config.yaml
norm_place: "pre"
beta1: 0.93
final_lr_fraction: 0.05
MLP neurons of a small language model. Each row is named by its layer, matrix (down: output weights) and neuron, and shows model dimensions 298-489. Each number is 128 + 24 x the weight over its row's rms, rounded and kept within 0 to 255. Numbers have three digits each. A neuron's up and down rows have the sign that makes its largest values positive.
A block is one neuron, or neurons of one layer that tend to fire together. After each block is what it responds to, as a language model described it from the Wikipedia text at the highest values.

L2.down49:121147078139169129095107149126162153134163164134144135167115113118154112144119104108148116108142123096133143098122134104146128174122136086153124148140168119089171144123147125150111132148136084153139112143125134127189149122154150140127172140104132101148139185141103100130128130149128125111162127152135128147131114117164099159164136099107089152129100111124144141081087115117130169167137148076139137136104124169163158078110147158145141138116121135127145125142129116070102164136134151076172097123138131084142150140121139098132129146157142066134122125092146123152149095197092156150
L2.down61:149130109093121103110097162121131110125137144113138135171129140102117165162148154123162146111111105148130104085162113088166123102112195142161092173171166144153117132126134109121124151173100111175115108170158071117128145120161150098127155108133128133115163136115137132158151130132128135150113108121145089106147087098125128108120131096141126137145140130135123144153082116134145109108098113187082139095096117110111128150135105133115152118101124120139164144121150085098144104139131104101157148077084160117109111160120104135091089138116134140148146133126131097100116103095155083140
L2.down64:151122120167151090157127086148128113107138132255162145116133142136157141146126100145110139102159098079105146087133141143135145131097134126158180143134104117102117124117164127117113134120127145112104133091100116126129163111130127121149126134120151104146139149122147064097147092111086106125096137165138155151131136173139131144132117174142146105134137149155174131140085114063123149155110149116168147099126090140109137111102110103120181101105127141113116126134109187152152131177108120137147128151128108152143120100109126136147126081102114136122145085110095154160179100105139163144
L2.down295:153126099087110092136117153129153134116110098091158102116121172105172130114146185095128148104107128128165132112130090150120122163154136143158127181116107152126128152154155144143184134118118117150109064130101154136126105101125130114122157127186140080124130082111136152117151121113132125159123132114113093096101154118152199155112171104140112131069119126148122159124118113116082156133143119166156130109107080154137110188092139136116120126109164110124120142112093106131162132129135129111164097110088141103107118151161114135170097138133145107125107137144147125115072130188094136166
L2.down347:094125159147058115115137096120148159090085119132143166153100100143160125147128180129155156151075111122120172132111114088142097138139159121183129109096137099107115102131114127119141117098092142113159131104158161109098096125144154147136144136106145127126158143104115101113135170127130117140118121132066147163110116100126167113179149125107143107133155120151164132139070079152103124098087126158105156128111096156160138158127086147127099128150119152118097120132137147122135113176142114133157130152119051150174132139124156103122133140096093145112159147125101140146126155115158173138
L2.down420:181099129123159075131124142133123152150140106094147139162130127129122105120123142111140074132105127126126126127122142100177123112114132144122136111148154121144092095121173149127133094091094122130181147160111124113092145114140098111138168138152137147097148126154129143133138107145102151110120165139133107157102098142142108080127139138150153085107157137115138128142157127142110101117102119119092100146134179118166094143136123159117106148111145160111119117119147144152121143166168103098111162143120094107148124091137163128093128135108132122082104116116151117115123072144105160137
L2.down455:115170156100096146110106126111171142142155161129111126154153100118129104078150149130108160139117097133081170120131182137074129111105135075170134121175132154144144112140170141129123123178139128156097129160142079122112109104128087173117099161135112136128187146110151154142145109139104105094129116100153115096116119169130104087151183143122115118163153124090106125110111129087152074133129098120137142173134122123141082122121143124077135133129124165160102116139128141119158107129123097172114129066117145123108089170140098097130121156081139153091139117105093195105111145083127145158
L2.down692:120109099107150136143128106133128143087123136101145145150084151119153153103124115123147141091159132116125134149098090147109064140142151092115117152109122136106143150092149133116126124126113118140100098172115166100144130092152146103126142054150140088105142096100080090112140144155118121148115088084122081125115134092123092124137145146135150110153161131169091168141157073164096173148152079120134089111137089093141123127115144103151123138115141108090113172141122120121145094133163125147117157113105099130083153148139103127124099151120171151163106135095116100129110176112149118135
L2.down810:127145125103119100110135108134103158160085145110142132107126154144147128153108073154102139092148145156146132154157095161160158151116111153112110089126104160082169103128135111122069096121127107092066177132168117167075137142108096150108149117129093168119127121083131079117104141151129146134153094109091165125121191087132114155110090128127156126104125086142146098121143121123139123117071107084071102076104127158131124133143132150111132101112116111110138120069146107108149140146147145106142114141142105114094112107125123162124130127151100095096127068130103110127136159112130132163
L2.down865:155162114133098128096133130136153147130076152075146110131155128145123130113123154162116099140109143117117121146155094123119115126139124156144126136163102118106074096133190162129116120096115130138177140120118123142129134138130094114132097133128159166103124102161092129100106154117104140146194168140174114126137132169116115128160133110109162155123138124139150127108176127136141164110136120130148068118093136144118099149113112147136168150134127117114106162100152145119090169162125117120098140151115127067124119090120134157117103164139111131110155081179137110176143123125139109117
L2.down930:148113142098131129157173110137116111155117110145176154151175100146150130111135117167170157097067138114128161113146130103119181077168076126167091123123153156123094160099142147135143086116142158146130123124134091106140115090123106182100129098176154132135126119108107078130152164093126158163127110124132130159104102145161127144120133105107098171107140113146158133124127103097160130124140132137171109141154108096105111083129179135137148107105123093117148142120087097131133102202161128157159097138135128098088180148134151141122127112134122115158121109141097095137141163121094184131
L2.down1158:131157122120122106142131121079126138136189135091127135156159110142127128065103095130157151156127127133108121144127107116137156112073136107151126105123129161124095114142146149100124124100140120093083091131131105095133139079131133145109122112110111112137166133140118155116135112134106121100153083134107147137152126102148107111078154091144114151098130164114117106137134143085133121128140117124122109145160099080087114113098145133173127119100088139108109148119117139163159150161140119112092089165167136122124127124171129101101125156143136132141072115171156097122109139123129121143
L2.down1927:116166153152130138142124153123088103096137150053093091149152083152166168124143128104125141117146154105133123133080132122094140154130170126141124133074172115140100118118114120137090108097144142126131091144118148079116090153131093116161108135107128154085114129103186134155075136080119090154174131131114135159126098137150094108112125131133168149155122134134099103129050105150173100137115143161093144123133130101147110156084093150103110167101136150138137146111140126116141141089157143131115144114089099126117141104125136145149141145141136141108137109139133138138168183137129149119
L2.down2084:147151126126112083097101123111105094121121166140125142161117178113120124153087137098086128162108126153137098151167137120109111107157148154135153121152179149091088093106132138136098190107101102149133124138142153132124145112096114159132108144129102149143160101168115116120133115101109143146135109128139141180134133117111135120146118119104115116088133080112131135169126140153103133102115103115123140128130141141126137061127119155110167151124133139140126140120128091145093126165144134099152151128112060127151096178159126111109136106134119163073126091142155114117102113078123134136
L2.down2228:154097112120143106165125132106108099150156091046130119124126132079104119130135161158121130134095127161105100119123160099127151116123167123139123141133167136165162126161130141135109133130105105129119092135103106167130137093152117143077142118124129127069122118111098154109127147140116079141128095142116119103080142085121137101114148085150155134172120138102172094161134085148133181094162130154136119103117128105130099112108141116128117094124120134148128139147117099098158100121142112090151142111090158161073135133108165115139110178114186099113098091112147101139146104117164083143
L2.down2302:127088120117112144137147141139140133151108102242106108172120130140121144135158135153113117073124102096113109135137156120126113160133123167106132151129116156138135139110131162063115123143127139111075115146095145086172096152157105089138093163141151141139094169138157169128130112153118059134134120091094082117115130134094087150128096114145142121187081117139129131178130116097193121103144101129085113160176096139143126111094104107086124161154108164074117133117151127076150117168139116086074150111108141121120134117103134136126143171098099089130136087094128148157108145128155099154
Equals signs. Mostly the = sign, in definitions and formulas (R = Runs, 1 charak = 1766.4 g) and closing wiki titles such as "= Name ="; some scattered mid-word fragments.

L6.down2006:097160160114181142100153155170151120160112092191126130084119130124163130126117099161117124140149094104119152116132150176146133175114136105107121105099120128090097123101156142096111152150130079156113133160145160196144127130084136107112116099121140154116157102136158097104118147120106160112132133107133133101153151109116145121138127086099143096117128137120126098135144144139119125087129121116115115143108144129098125146117173132114088139115069145108113117135141132154131102100123134125121121108132153108125130119146093099124091150134125132144122156114144134168144146103123078142
Place names after commas. Completions of places, mostly US state names after a city and comma (Ohio, Missouri, Colorado), plus countries and cities in table cells; sometimes years.

L2.down13:120124172103129127115105168118138115140135127255104171132102079135119116125119112117115130094154118118169092097125123122141139098139080071140114171123132096153164123140140178136155140128133138118130148106105147110122129145095200129144083111076123166158125095136133125122102157138125148144093117097123113084095123155112156098151152131097097121111138164042173118095127145133138127119105092135127118098070096133147132090135127098087133133141119140117128146095133102107125119120080126184140132128123098142132125096091132120113138098147116148156157139121119100076084108156112125131
L2.down221:164118113119137102101137142088143108131138139190185097109108111150111139119132125191094127152127145167124137181119146155139126138129146102139107146112167142143153127089128125100127103140150130103130138116129150139180091140127134102159140106117148113144106146123124141122141111145120156110123112086131179091172123167124068121151152122108127099143132131116135127157115141076106114156104077144154114131147118108114106159084147149144108140126163160067148141144123126110073140099128112170160136128107099124147128172162113158122074143145100144194148101129119140103097115119169126112
L2.down343:133113102178145140111147132121104145152127112194148149110129177133131115158086128151106178179096113109129087118154164121124117117102134136106103134115089113154124135125141141156133127142136157123153076127133100103172120113117093149116102168107138106144112099136083132138167097122083155126116162149099106123133146091094123140162127148115124112125110124117139119125145170128117108147101131093162125140124097110161130156105104178116119167144123144120130108133157137174111132106105132156172132102130112145148117132118145079116105102147101108127124187179115126153109103112097100118
L2.down595:169134120127137128123155120109092084145144117255122116133111147159121144102111137108133119123133106143131133174137140102157146130129092122165129131099109079117188128139123114127119116155101118147142141082104103135123120136130170089133128115106144121139111160136127108113122165134100160138139097106134179125143162148155142067125124120176162097150091135110147116155144113105136115138138096129125095144108115133135131109121110107131136130097145118092096107093114098119142089115124122174152117142157105115128116111111131133112112152141127161152126097106100152127119109139170142123
L2.down602:061132125110130146118117152093181103127078068255151087111137137162127164150136097104108107168112097136153118149171148132079123087149126138124156122114192167127140138104113134138119140126121148144139103139147144085194134159116113123152127159117092134138131119110149128111107087131133092106113145148140111130122136099129147113112181096098125151130136116109141164130160129174116106130131120155183107107122102117119139132160175173128116125106101095107124180129130124126154157087118113138099173120124171118140131123109146103145119098087120111127118176130147107136155094143118126092
L2.down682:140149116144086164128159091157122130128131124114119119121108105135103117145134087117143117091167161123112086103136161147102141154132106122105127109129138121143143092135128102151107133121119117105146175143134137139119141116108135113156154165087110081157150121126150104144131166115144128170151110119117101107101124121114128143127140128152148103096105165130130153138094111125128120144080091105116140104143109131158166121101116151102097121132106140118118107144128124108141167169155123128144127132113125120129186120161087175111128125145121093180157155150095098168109140153140126113
L2.down745:126080105133131113107100143110140127187108110255112146118153078142127125109093137145149162131116088112142090160152183083141128111146123137137118103141168112143131139084125132094144132150145079124147080121114120144166120163139112077126129151121064121158114143133120149100111120119085100102145114116143120164139143169127118151139153134087123136107138121124135141131124149104111121141119096135142118101163079134123131143128159121136119163096119124152123131106142120130127101110089187119136140105133154102122132121126128138155132196116104151201143120134100123143144182150129163135
L2.down1234:137142151132126091156171148109101146123091136150108137102114119152086157112143102147099145104134104133114084130133108099131151174122134122111129148123140145107144114100162093154138135125132104137100123146184146130115106161098125107150145120159113131151134184146119158102068176141117144134131099162131166179144099155095099126141118122118125157147099136114121100126149104160148117119138130103122116162123116158116142149097124121151073147124123146160125155143141104087106102127138117100094103108146130120137143110168155132124112070119173120095132089170103123097127112103117142112
L2.down1249:086140119147102153142120123123158096156139096029103123097147129139105130144160091141133157131114099148145124155128132148140131131141136133146131124102190127093128125135134091113152121138079164096127132132086155138094101145166164139131125137096096144105171134118155119138150110162142131108127108138120110138103141168098138099141169135145174133116107106134155131143141119157130077115163155108099126134175105169158077143164101138079150132111061104122119109091127121162128143126114142118111155122134115161140133100152137094105093106136131139148148126132107104108101119108100105100
L2.down1361:128101100100127140129105087067130114118125110147134153125177095183151137127095129165081103135177166113165117094104140137150075113178149127092153111137093126099137142104153115163149157096186161121131153132087145157184120160132121153126149142130130080090123142120130147112119103139108162121114163102121097122124083126118073121098125128119097141092166129116129121154137132123150121100144132093119168120112120112111093143103084117152127144154097130136115138096124171127107111098143119078156115143101130112149137136094127156106138115119140111125156122142123134127121121099105120149
L2.down1509:088119119164086121118137128118172185141104117174092105106157147112115150124151121145145156095151104145167082096161147177186119152107124105105106117135105091135150134156139136136100140153124094122158105140158160113126097114165140128149111171137156102169119097128130099115151089122145132135111095129157147070111129157130102104152120179075097150115133116180163105131136170108114126142084131105131131122185102108078106116122190159121160156115119154131116098122154142068159068144134098137161137134143141154094145175177100173140113085134107111182136100113128125129143092142135139104
L2.down1652:181143131149098138123083164151161127084123161183171144114069085132091171187111134144066131100141121122106160147136135120141126139155121119147194105129113146086108136094142146140133112137129115129166149136189102155120132113124134152100162153131125117151135138135130149162089084071138149132130087126114141155167131151143114155098124143125132118143177147124134136124116100101163114129142110144141116079093086125176101133090114165091159164147134139116108122091160135105133102108055142143189102145144139092115149141157117127133110103117083149167135129113181142112096115093153104140
L2.down1759:113148131139111143120100150104113143139134100172104140100169088147103122081124130109134157099126110124107120186132176122122148169118150180155098097108151133150101105127065122104135137134101087080124097114116125125161106118135155141159128127144068104146127132151115130089106079134141167192171142132133125112132125133143149131140119149132082128153132154106117120163142119144168133150151108134131119115119110106132136115142150147153159117127169144135136160128146143128127124066102138168158100134106111126136149119148139155154133094088118174183109092161149136105144133145149135068
L2.down1995:140147117113135111107121086122094155133108119255124168099172139127124121151114138143104073145140079121146153147136156117160122123143118117164121159083122127186150096111137152156162110156135104152165116136099153127103118160134089126089122147136120122120151111127145112111136136088141148143152144098155109116133111158161115154155161129131106137105127113120151138129099131125111106117142122143143142117120160162155141122153144135132113102152138153101088122125159114145136122126095105110160138144137136127096125108131146113081139105142104138108126144118094115129165153125140108161
L2.down2171:160140121110110092142123119097147115112171100115111119129121107139157184099094132139114158158105099135149133092112104111121112138152141129115116157156135090143101128102136120101117119096128059160116142103115157114144118094089100144133141144138114088130183151124130118096099128078111108114108117115146135110101099087126116114118114146140124127135123141103076096118093151133142104114112117119103129126115113132079125134132139118132142182088093106158162143111139154081141112155148131150130104108089096119161114102146080127111163135133154129172137136101121127154123168135131149161
L2.down2285:068116085097137108079118114084138108139149127251103123123152100121131177114113152145149127128167124099108127150121143098131111112085148119122151140103144115137133130148133119127130087174128096097141140150161161127126137131185112115139062153141151144147147117101097136080114092134152151091124090131151162154146102186150074115151173138141165118127151105141110129111173137155133115180096166083141133153103088136122116131121130164100159158116118114146127107126129125114119084132155142148128120117162119157063140131122141105123134108141119144110129116098121133097131124159170104174
Phrase-final numbers and places. Closing tokens of a value or name, mostly two-digit numbers in sports stats tables and country names ending a location phrase, e.g. 54, Japan, Australia.

L2.down111:126114109125083123146155101099148102109079102192096112087106071127097153119127116150122141167103131128135096163127141100182138091159146143099124140113115097106109128128116120179155148132105119109131153104121139117099087128149119138155109139151086138099117121171131101136130126144159114148088108153177122108124167112124093116118140117123116125144143117143137136152101168136143132160120149116114147145118084117130134145148100131112104138082120111135135116181114147124148115124145151140134137110133143169168118126130123184100137110143157130115112131124130184149144115165103165153
L2.down142:102138103161146130126140131138126098151168125127143139120149137160150128191127165147077140190121146160134078132152165124147113177164158148121156157145112101157159133132126117134090083144131151140107109101105153124128107103111123124129146109133126126183131121136162140182103092137147138142148130144105118108084118071150118153109145102149121104137163080183112131099132121116149107149113142152143098136099119089124125116145111135150111141104123121078134138127160133130122161122109101146122152142100113129146126110144145162152134127150108143090109106133122159108143120090126142125
L2.down237:163134089135058171127121189131115151111128124187118129128128151142146118159091152112121127130118131150138114142129132128120149147124142146143107127091073146132160114130105131136129111111111109123130110117116148145163129146159122151119117148081103106180121121130075096117140134140151066116094100147119136088148126086139168115228114120117128147135101139144079113114142135140134130140153128111139181142125130122121149114141113179130155133132102121087124138116139086107128118120097137148120124144131143124127118146115112141149112137097106087092089135144083157153132137137125136142
L2.down360:101088124142145122099176178125099073125166121135100109106062134134125131096087165140147151156160112190125103125106102151131111095170091143146136149162105180134122123106106117150170158135113140109086134118167152105120108121090108160156096125181149122141131154101116100130143166110134115095083134128134117116120100128114106113110110143101093127138138105126099151113154151109128107155110120113151162175146140108099118132127115116127137174124136123148136151092119131115131116097128134139114063129110153148133113130115159120127135097146111133117175119145097119127150154186052127126
L2.down527:129136143101104135134070147121145118094135107255139109107122147100101114131081133112139125152132095120118105131148166166130156139166127153165117096159147145145150138143128144155158091083179118122115085102116100097100117103169132139133064073140132157092085112129145136121115128106127148135114050130127135102116133164150132166142107083121143093131084108103169113106108152155121136144116147127109118151135113111146133111100184135123149120111097108119169138103116122140163136139160149116098162149117129129133117091148120134126185135124086099167126133140154136136150142201117126110
L2.down616:122120111182100126151111135172146150104105149069149192186101145120115128130132110088139137096136139114105106143109147087121139117171147128105158154135138155142137085109123091111112105126172120128141148078119088106147144119163106114138108120121132058114132117137135133111130126150132150142102100095145125104155115138103118092161167136116170079136137143149161162131095136130115126088089139152152155142081185121115139109175111135166148133101103141072113109124137127127135128151178120140124087144155132100107123122161146145122114131126128118114124092122102108073118110101150134157
L2.down952:152114129117127176135157173131102123129140114130179143126113132133120167123134095116124218098127097098127118155176156134121142125159120120117129138141111133160120144150122127083128092126111153146181172148126126134096128134146135179138116146130097133144146130131149153151131103101155154128151096132135120144152114116089151148178148150104106106145113124139104174130162151154142085107128153069116129128138111135141157121091093165150115131101135137095131103133173100109079122113119102129122145125116111157132157151082116103128087137150141091100118109092170136094149147105105101112
L2.down1149:119112117097138169131134131177142104144070085255116125119111119133106112104107128094137163186134154113075107146128147106160131123137121125134154135168124157138184108106127139122120147141143128143139151105123107117090132135132100103100129132105130134091140111119123128098147153136116117163141133152095087134126140122143141166134138168077107143125132128155154129143119123106091116182129122155160123131140100127166130135145137145113109137103156108112102145123122131089201121131103105107161143130156108129146143106125102141112153100106100139135130125151132099095165101173105132171
L2.down1325:097128163108174146091102171081101189126058083178141154117140140145119105117118125168112147096122134118117168141106124114125154110117097124146124136138082168137094097139112118108124103162120108082153125171087140167131147092170126108127102100124116172127118119123110131125135125118154134180131112142107114150124145178097101170121132108125136139118114112084118132167124107124116120144157162086163120123160197095109089116147123122104124139144157155161145136145129110081163098088142158112132119104111117122110144154098112095109157141158141129135096173148126095128154133136128146141
L2.down1571:117118119146166136157105121148128080128154136176117128159098116081149126124094173063130130154131109110139109122116101154160130178163137153097147097096136141109120115117117124113173124098136134158112141144102076160162113135050155118123103108105124120130081102126133082149109117084114114095129164101159076172085171144155110130146140122130104154121146118175123124135124156113141099132156185128149133116107161134087120138135128106152161133066143101119124133132166131107106135116118157154115117092169126120120128095126152141107097187156151112131134126181128140086109111153103151140
L2.down1701:086124123152098100172123109105100136142140120145151091102111150092102096107103097122132151163138121158125141129117126116139127130137106133123108136147117110169165109117139170151128128155117127182162132138151141115123103141125134167123124137117107150118131092148132127180095128146116136132103113125170149081161137122122145127118122142138107201128141143137104106153122175130098107105130099158150138135154089103144134127122126146121129149112140095090094170143132146156136139082145109125134094117111115170127125134114129139114091132108083093147087131155141165149106171156130138132
L2.down1828:106138140133094158121110149070126118154131123132175126111109109113160083117100150104147159130170117122127108118109107147116110134146136125117132128074114124124154149146162134148164164117153072134176126135097117137144142150144114140140105070157122168130112087149151134126106135161138142137126129141169117129122149124109153117136141167109100181123126148133171133138151170121124149119156136144128128138110137144156138145122100153091105118119148103124092114159125139152142156119110123083141101135129116173129139122109119146125093140093074085148132125151121109156113169159126139129
L2.down1851:145138170144095145083136093129118176118131121143137105135111101126102130202093144158117138117166089124120159114135154156143143126150038173113116111135122080112116102113141144084168156134113136105109105098170148122151111130141145136167144120105125131140166105080136138146157156117159153129143133127141122141103157140172140135136151134118099144077142130146121132099131163148120118156145146132131099177133151168085106129115113114107100154103122097098131129149120128135131154137117144144102129115115140081114155134106129190148157141085135129168108164164124151102178132146112117096
L2.down1877:118145106147144147131102130141157088115167126098132171139102176115149061125118078109130130121141185147130108098107150142143171121126143090114117123126113151121150134116130153107140142112102147149111106090150129090117123145128144150119133087111126172129157143115120120100122137120131159151146113130152158126092113118125136147125082122106144137081115169122154147122114128127150149054177133113097140122137101132130163129106104105158126141163103118176127151119154108125111125131127134135109121114132120119146123117146080122136133158172161113137132145144122126121109135146132145128
L2.down1966:133117150120185138091160113112141142055168121165139122134138160138155121130119139111139109122124111116159133143118144120103106075119157093126139151117112117176113197158138152125154156136120098137116131084136165160173148155151123136130139110142155091105146088118152121133114149127107145164113097131165117092112143114151115148130186134141158143126101098149173139110085158149149115130135157143145166122171114082132123133180105091102116196105137141114150117126118150135098109144090134121124101159137149184129103116119140145162151123058086134107126109113139151150150082140127131123
L2.down2283:115084084129112090166098169149131078112114112122151151156114126079139105101148142152145150157129124150090128132114112110143136130129117180143137095085125151097157178083082156119136119139099154152109110179107125116112113126187099155130162123127144130139122183144135117109100126114119152169102161130116096095128138164137176142149104121135106112137106150149110165124144144134147131121078158094145154123095114143084105153147133152136119118148107109148148159145137152122156122116116149148144143169142111130146133125141152163144127141130126114145091174160089137147116161122156116128
Table numbers and D-word pieces. Two-digit numbers in pipe-separated sports or election table cells (83, 93, 97), and word pieces after a lone D/d (Dundee, Dallas, dangers).

L3.down73:119105151150103133112078165158124146136144117255123118130111128134134166116169154119110149122115133177125164134163147125141093144131164150126103136131125148134130120092130108119132140112110157159149157088156111096169102126155085124110109130130134107160122151139119142132081116158158134112094092105117155125114151130137106108109129147079108107127091138118121157101136144122150125122090133115155103139110108136144117118125118109128128110136147143123158135144139120165119146148105116138117109145124146175148139104126119159134169162111138086118098127115088124156141132111099115114
L3.down235:117057141117100105124126143139180130148110143193131164168168140131173094146145104113153161144161134121148112185162128128143153107141127163142143161147111084122133100122169140157142117122116136168121106179104133092091156098139120130113110164125095140126130125114062122130141122148134154093088085107154106173118171117114117142109148148153104130167143125069128128162130117130125126115155154095131154141192137121142154142140146165106167096166162118077142101118081160157129085127183123143108130144164072173124117104128104143125100068134135142147118126097177129110130126143136126144
L3.down1511:132109152143066128141128148114145138121119153089132155133154142139127114119124126102166159102131138115153090116162145120138138079115083142142112127146116125122149128149116116108120109119152132120152154126150180131113165142106106142153115108161100095099108118130109184141109104129078128124105149119114169158111124144110145146106156077093147141108130102164101076129129159148137100180132107100162125096122133132134089127134117143133112144126136124123095149084164155130160089105144141159137136106142166145125131133118095137147127105200136074092151106132158119167132141150122144101
L3.down2293:131115114159113120131160138134151121100155147181145136134110160080131133126156126148153129114186122177184133139132130152143125145157131147112120115139136132129156177168164143111073118134092109102135131104132161086123103122182127108158174183149157121109114127093118099115129110174139154149157114101135130104128109141146146089111147120140122118125145108105151122114116104123164119126130121132151118146110130131124166145119094166066133127084111118135124136109164165151124124134183177139118158164107128117138143153146139133114129108131098096116137108151101165142136150162088124142
Numbers in stat tables. Numeric tokens in sports statistics tables and figures in prose, like 100 in points columns, 200 m, 97 million; also final.

L3.down166:113129174108148097184172134113123125116168144107078122189116119138133120138133151168130142162140141076090133140146134137091122154137096130108102155099107127141197133156128107113131140129147104143143113162119122139124133117141104140143114109122116132142118121114152121159132171148125113130115103126182069071113102122135134107156185116131091107086142084110106125137100165146120113168110107103142146154135123143137131127151139124108099111134082061122086096146173126095146144117157115070093126127163120139164128103191127124101113120141137099131138147100111101128163109108107127162
L3.down971:130163107146130111142118093151116117146098143083128118097156104128175130097136130093116167149151138105163162089102099120098140152157096121103136123079122115129106131133121124108142170141125133110119129149153160109165121102138099112115126134149115109100077090134116118121130143147096118130097117156161091134145131172169096110148122131118107201132117078166173124119096128125164110152100154102110110099104082127142125123092142144127087118144143115191049111123134129155156119079114132132129104158152148141112123135163165117114100168101104135100162115119112099125115139124132132128
L3.down1422:067154110117124159142158097109106080135121101119128148123087164109114156092099131144124114103098104168110155163149127141176146127109135128165124110108147113158115082084088149135145127181108117151114135159106096128170148121116083141116150146065105147136162120109132111145144131119149123142103085153164139155130104101130161155172136092131136126145136120121155143134099123116148135118157183120172147115145117163135134108151108130101113095132119146130109090114075159089129133143113127109091146130141106091105139147143132105138130128121133113153142171103147187125139137139183102063
L3.down2045:114111133085135126123160115115151166140154134169100088140103179181157110122122140141129119121143120112139141077159091121114125108123107119121134118120150100119093104108111184147118131137163125144154181114106123095139088161129119115129152124147122130114151082095136107141139112064113201100146142112139116104161149143144152136051153160140171102160159128146110122106176112126178136151133124107136159094129108131124143129147128133135133101092115134076080153120084111099147122130075111122117091121111129132134114135073164136130156125140114118107084108079093150158096104116112089107
Decimal fraction digits. Fires mostly on the digits right after a decimal point in statistics, tables and percentages, e.g. 11.67, 93.06%, 6.15; also on some mid-word fragments.